config = dict(
    d_model=576,
    d_mlp=2304,
    vocab_size=51376,
    norm_place='pre',
    norm_eps=1e-05,
    rope_base=10000.0,
    attn_scale=0.125,
    bias='none',
    extras=['capped logits'],
    optimizer='muon_variant',
    lr_head=0.0059,
    warmup_steps=38,
    seq_len=1024,
    steps=4725,
    dataset='wikipedia_en',
)
MLP neurons of a small language model. Each row is named by its layer, matrix (down: output weights) and neuron, and shows model dimensions 16-207. Each number is 500 + 40 x the weight over its row's rms, rounded and kept within 0 to 999. Numbers have three digits each.
After each neuron's rows, "raises" lists the tokens whose logits its output raises most directly, leaving later layers aside.

L8.down2217:446530448477511429451491525425475493477531507541461521509459454509484389473511453478529482473518479491493530517592543463528497521531472470523471478441503448488540553507451592492490546549529544555554489402464449516533548501558465519421521558481490498509528530498464433445436536592535460460565554541435495515517524454516485500505521500561540571495457484479518495473468544453529532472536491506543554503481511606515487497463452537587587449522486531536540511546466442522526571584571568530476543491493526448503451482518478529536489555503483436559520461513498487526562559446437471556
raises: " -", " Old", " +", " −", " top"

L7.down832:446495440557616479567456502526559497499525561467522546531533484575488476471538465502483514475532476538473434446501472509485476456541573499459454537575500474530557500451520589582516526520493482520450509565483467505573513438518498519519455501414545428509479515551567485456539498489471516472470453511470459485487485523521493531501450447449526427491499527550484517552502478578527476507591563520566576475560424460490497455552512506531486533571505473533481573542533446519563509506558457486511442535527535522422464465484504493540485557476445451479486572433582441545480499561575457503
raises: "ift", "ancy", "umar", "ly,", " career=="

L7.down1814:561476527481475543523495532519422494441474516488507583590500485534482532460468517450484535494481491570501410540514477503446499401490556526516463524584508528492484458491538518497531517449499476480484527436506541500510521470490565551519471493470571541573517489519438451518505527534577449489488519511537487509549499479435493496510491495545455467509424465528480464460500509526448430496478512520537419527548445495526541467529432458583471495430482531485479453521535580516474533493449538495491441468582481508475525513448433511456490450487437538463418537465467580579501475504518510484
raises: " which", "go", " whom", " use", "ayed"

L8.down927:506470479514470481567527549525464446503520517541511551468465395518468534464476440401516553583496519527512571509522430489488451569539507460478563439457547488579497524520576467483537500474534441489523532498509473457479466489460431505450513495518486518511479437540443514527530434490488530447494439493452519427558484502379519498514547531523494466491512530530543532490509541427423462512503541451488545465522475470527532449495487492551563451476490482486490530534509540467484486543469495565482533489529460551534497490513514454463501525479492587557453496523539515443492526507517514483
raises: " time", " time.", " time,", " Time", " time:"

L8.down7:490509567511436485487465490469459615423448472464463504485485460495539514490539466467497532472491526451482476489490453497415438578465566516520505493543558425465515480491534509488461540482554479521550572456515505474498476523581452521496535540510508542568456490490408502512467499500512442507525523543478508505548594503559554462485579493491502461485530474465464440502536517485497461614503460508531462478442467517522521524452538467533493509484542534501551436492479529488527475482457484497540519450474439479481514575497512495477573486483517550437554496500494419516472487433507528483
raises: " a", " an", " another", " one", " individuals,"

L8.down1897:518477544547486568527581481475525543467524469509513542469500521520517574479499503433538499539541495504526518492464424526445514475489529448463453483435496489518535556436488500455449450487505501501535482478458506461553493521498500471604461521484536506539488485467509491525499504513499462483473408529536437505494555525542484523447479472475482444428541461554525441536488470441454440493480468575504518464561511554484485473424455528462528473473504475524451494524547483527523483514467494500542502506467484430327553524495553447546478483474469490500428470500485434477461560490583438474
raises: " there", " it", " they", " he", " she"

L8.down2300:490492439519483545542536538551516498477462487527465454519482559594517498455532533513532529468425513442493513558400554490466579475539562502499411485480466482466491486502524489515502460555476536525501591439516538508493509511480491480443495512462450550475500435455438490448441433479456484507494451485459563478491490417545522542509501519480484496497445489497549535496478562493531494523477541515453526530520609521508432541494575421448465505490524498418512527487543557515452507489512467572506376479488536454516556575476559504535476488512503553528496537480380552449538450573484491454
raises: " June", " April", " March", " February", " August"

L7.down1886:526483497471484446513458482512540514531536550514530486467517574521536511511458525505517503515469452497547595470468492529456512491438431442487596544495524465515542500489475473554361461506532497502545558482482526559503498441556463457516452532522545468473568538516525515524497512502484437570514542481499604545420458567532445513527502509484430498441510478513522515494440525519486533502506531517458533486514489516443551472454535514481533489543519602524528451518487523532467483516480490486531542582517563549465440491533473590500440455491493554500547567540530583424491447481511526432
raises: " each", " one", " together", " respectively.", " opposite"

L7.down977:511481500492533509522502459491499445486524459516558473526470461539538440484500482575516526486441512505501475561540604592433454440505522470482570498518474549573492475505482474469537491439532527509515559503496459529465472526529498556435466534537487508491495472531472524482478504443473513547495542531527482476572498491499495446506560570479483528455492447481518563481416533508539439543493536486473458536480480562538605448510572479473529521390541484498525464485501491471550533445454590524563543471495474499456538518486530527441492481431552531504512469510514430562501496496537485539
raises: " a", " an", " one", " something", " someone"

L7.down2106:475496586483517490457497518515525534514457557438543510536552555536472521502530464525444530578522548441535541585585492466486508512473504500500484479502519558532455544482542483497516561460530504470436416514492462511468596526421573507506511499470513493544472525428435475501444556504414515541551549469489516479483562603540579536540473516543506559510433528527474540537540543469543492542438494466502465541525518482523431517547466485521519503533518552544438535502522536481472491530509481521496468486594463485475484472508499530465537546483582456483485434508516525492538391508466525512
raises: " this", " that", " vacancy", " died", " until"

L7.down959:492440474481511416450447435527552479543537496518560497525507587466473477529565492486480470556515495506516448444546475519475479576517347437499485494502696493428433500525475560481515466473462535528474504519517500532496509479542546479528515479534462501514435418477466517524426484518469548537542531545486528581450490518524409479465435497484465504508506514470480462509430519488497500521494453544460561491459562498495428434457512540450577503498478509452519477591554516506455514535419431475479439531538538453430522524470483483433496506450524539543498495501482494492518555530505503498
raises: "\"", "s\"", ".\"", "y\"", "\"),"

L7.down374:479521465576460440493514581531513586518479486550426552507491506606496512541447474468518484528486421561506519583434475461444510482493493527573472469486468473522502504503550502512444560445570472459470414503435469527549456532530469494558569457542460578545544434459488500546468454440476411476484478479460526498620490453495490496550522475544475496524500502491487527527526523531476509565549494484602512505523513460508576420608491532559506487491531485458438500485483532524574506501513491536506486463474489518489553524510467571446530511526528568516480496512494454553488538474464459483
raises: " time.", " time,", " day,", " date", " day."

L7.down1339:503438539557473485522399433465539566498556549468461510451501529490496526509578534507544484510483480458454551445533530437536576537557523557506498491570438519470485489506546491565421559511403550538489492538553491555551474485473487463541486455508475546524498527552528523528520468494478563465545438581536518505499502503436465507495494495467511478463421502442409565482520503495523528484557502541478551523494545529528542498486416563512465467460477461535474507491444462510517527546478481560541457474522496558392486473496545482528541542525451534468532539454486458438508491505431408471
raises: " relationship", " deal", " dates", " date", " divor"

L8.down1165:455510433504487417503561491529469500508417474458510543518595524528484545478520422499525479465479536524491536488522399510518498458543519533523567599410548484525491512466464535532499465522494414499482531497436462571545573566488495579492505528465525458534514541417511537541534545573497528435524462492512502438489532389542439513542498466510549521511494503557529480441554396493490460547452497559519451573541474502482535513432417568438511482488487458468484449470525539465478415544567517599413487524498469428525481441478454527476582521526491493493535519452414488475516508497514546501
raises: "|---|---|---|---|", "|---|---|---|---|---|", "ify", "ating", "ivate"

L8.down954:505640538451425406538544567490547505513525515514482481464432514519456478503506510530487582593542493555513478515476509545562535442496490429498546452511500500513483516465533461468480525523490467561465516468533471510533574529498529493474508560518454435493454484494557459453567508495568452547563498509457434546555512466518502531504438574463506575517497480488500500498574491462485461513583496411491452452448525441493500489491511531504483509463447520499494537565535401580534524513486533491469525428566460468532486446564484496529456503510489496514433538492479481517454444458509489451
raises: " awarded", " attacked", " discovered", " destroyed", " able"

L7.down302:518554517574515478514510481511454497535527473477444496510504475490496464480558511428494479519468492469526470501471514451526408415495448529446549570530494540457505514485477585456539549466455540506503520503501460500533524474452533496543486515473486532516523519532446447540516440519490502552523544499484514486525465548485507512459444529471530540485477493564547491488563503500517502495374475494480419534523513595444610472489477565461435438496495498504466439466458449477537536552484448444477593494559534424548557473551555498491548511451532515539484477508493496514418479509487457510
raises: "osing", "ose", "ez", "an)", "ley."

L8.down1547:495543454459508509463496462471552530500490508557481507538473478531352584506446644453529480497470483501471557483575549448475430627471504468518474469538529477474449463555534492539548448497479478510404515410457515516466532489548494525454528516509526490518510452547523547553498482543496490560469541530470414525541545485522481539540519540475523519552536463535487477514528509501526563491591398575543461501498438493585509564487468570511521413505481494533470514522495530550540467515480510430520447400479470478493570496475487490440503516551552449451492457456516442522495546443451445486
raises: " years.", " years,", " next", " years", "hes"

L7.down1550:473473545510462500479426454491502514503443563463472495518422525443486466561460530446579538509542490534502550501510557499504473514565502462478510473514491505506467500418492515553506545470517457557570497541522532511523519426522492545510459433469519521502507473517418497534479496529426553445456425532480511484510469481472542508497487476499542490561507453454477420518484485541523487539505468488450559458535533442509534468449488509514599530551490535517511555546436500431490448455482539463490489501538526548497506522491551450433487509532438516404539488475526480472492463542461503432
raises: "us.", "us", "us,", "yx", "a,"

L7.down336:561509478475475526521555501429552575466611475449481611497477459520517482505497579483517471521566549536543452545518479435486512435526544512526494482505484448477561500504487539420473532527469490501487497515442514568493468520551523528543512562458518426466507480478500465551493564555512483469494510541490463469473468491501423476482480488450474478470581528544420433537465507476464509522474466462575441509589435478537546549563473493543518543519465489500548544427475424555516505478465476497496524510490476498481533460488545464533537456466483455446512433528494427472497599441584530491
raises: " he", " she", " they", " it", " there"

L8.down1350:482450539481503483496492469464462453573534513508519560458610510556480558446493452506441461484548560493457455491468529523491480456546501494587451488481494493474549489569521508529417478588533482489486424497542520559460513460518551471509460485543550487451517499490559552508448431460488464441532508517431482441524488452548576411468488531443482533510533605454485572471437541497490483507504555419517496504446481513518562493514517461458514523480424537495507558514483506518502518504525506544476454553454545485424557504445444503536518496494484482538443464531543485529525558499488468477
raises: "(", "e", "a", "==See", "w"

L8.down103:533510555543466576501484550507434540539583560570491513465551569413553516490512475480509455503474545528512489549549480480465486466505514463545481512508477481525435453481540565547522460499558471458434562499471487538575479495517458484524498507504529468468480532482466468462533496559432363478543468438476449537426544504520523512536520483501488486512514531527480464540463484454434525537576523510529467487452494468484395461553453524503460512504466505479498439445550526532444474549456484478563392496486500393527478462507459438576497518480538459491547540568566480508411461529490442480
raises: "5,", "4,", "0,", "2,", "1,"

L7.down703:498524528465495469494481528466563511576470515455482447551498590480540454460522461470581496592456480442471533484481568479499492579429518474509534547506571479466482440493510467529506497567559492529511496540475535543514494443477425497541550476495479521538570456526444593474476543499502523577513497511487519517552478495590449476563556485464498574469453500409553491515484529477516505515478499531484494449510542622477520441474470539428476529550564473537508438536487497545493518507470564494507567520517509486498463488585513468458464523520496545420567548564500472515461473469547507524
raises: " each", " same", " one", " another", " a"

L7.down1216:546512446535454549527563565519428455451538518543504473470499460485389503523516464493490391504473500519472476512502501489391481517499503425532527503462515515446458494518523462460457483530553480468489526482407473514478540494556566532488451453562472503509477504500494448519528491451523448561575421500443475643481527464567539537501493536497461529468559408413446457504502465430411517560537509499536487481489476481544578463485454504526483437479498512464467605500494533522513510482453425482440524549470545445493494560467524512479511517528512527478487429484434379463534540470464511440
raises: " years.", " years,", " years", " million.", " billion"

L8.down112:474533505487477571502436510491469455544518499451527424452563508521570556486459467501488541519501478488389503473427570466424517557468492512539533463435536532489515488533532522540493589494473553563458529463505463536503487518507501471513467528441553544497485542512452542408473461496474389466522481452481466483434563433491455493533556475478537542481469479572449523531524522503528534504533541526487483500463523431438522451521504440434513548509582519511483570528491563561518475459529475521478487509557504545525507502451471538506457470579495512527480474462502541494481466502510484564
raises: " April", " July", " Wednesday", " January", " February"

L7.down2141:572506526461513548502491540567506457436520514555471558560520478486497544527547523496506506513592538548553440476495535471462484458522467427480509501498524516458487477480602544548453469448501386444487425471450493498485457564490542495486532519500496549498515462537499543438469522553504424505494539499459522585479518481613463550540499528433471528486442561518484483554531496527497571495543548557489465486450469427526482508524496592466495494521528503532491500430451550514472541519520438517493494506584479491602526495462498472517500516506470424461464480511568547538490487491491545462
raises: ".", "0,", ",", "7,", "4,"

L7.down1626:500524449511524568501538509508466565483452514505519461431470521460589513534524548554503524429506475455463466521474481534481510556468516475524472480541484552598521505537468571532471554513487505530442540395589462487482434445417487441455484502420527409563597526509519550481522505445491462546502499435483494500482471534449455511512480478476532497454486466505531527491493539503482527569504545420419520557496543529429514529534573542526510585504449482444544508482426507524484492425495453545450521518557544458544504521459509523526417501457514563552500459488601535567514511483511449468
raises: " November", " March", " October", " January", " Wednesday"

L8.down1571:377496400427500548503488484503490495564449468492471482542429416556454532425498468543455560596492448527480458499502489465481582532474557449463421512551454493469505490489441509480507501491567524565484549527495544555568510431526510468480543513520561509506434466497504511499519513467441529500537513536476548542455443579448509417472476533498523524509484484508458455495477543502478425498510519493479503591514464438479481440468499491543562463464498533445492445601534502510513558478447495530453538542545472475449455522517485510468431521474426495509468570481460458495528537562470490497
raises: "y\"", "ed\"", "ie\"", "ing\"", "\""

L7.down1088:404540553503488436500449526468535499547497480513490455488511511457501452532566482504505558489501500506526473521516511452494500501440533529500465475514512527476482492431504496510482485460469504475567479448433525554482483536548526538466548550447498484496486456492527518483527452547476511500535479490502648497601558484497532444444516503593506516539479479432525564480515539539502491473503551420541532452531528447514493545513536584531506512476478435562510477528490517552490525404442480494503450557444548502611525480517498520532505421588490516490574465527491509494489465499429501501
raises: " court", " Court", " District", " judge", " Circuit"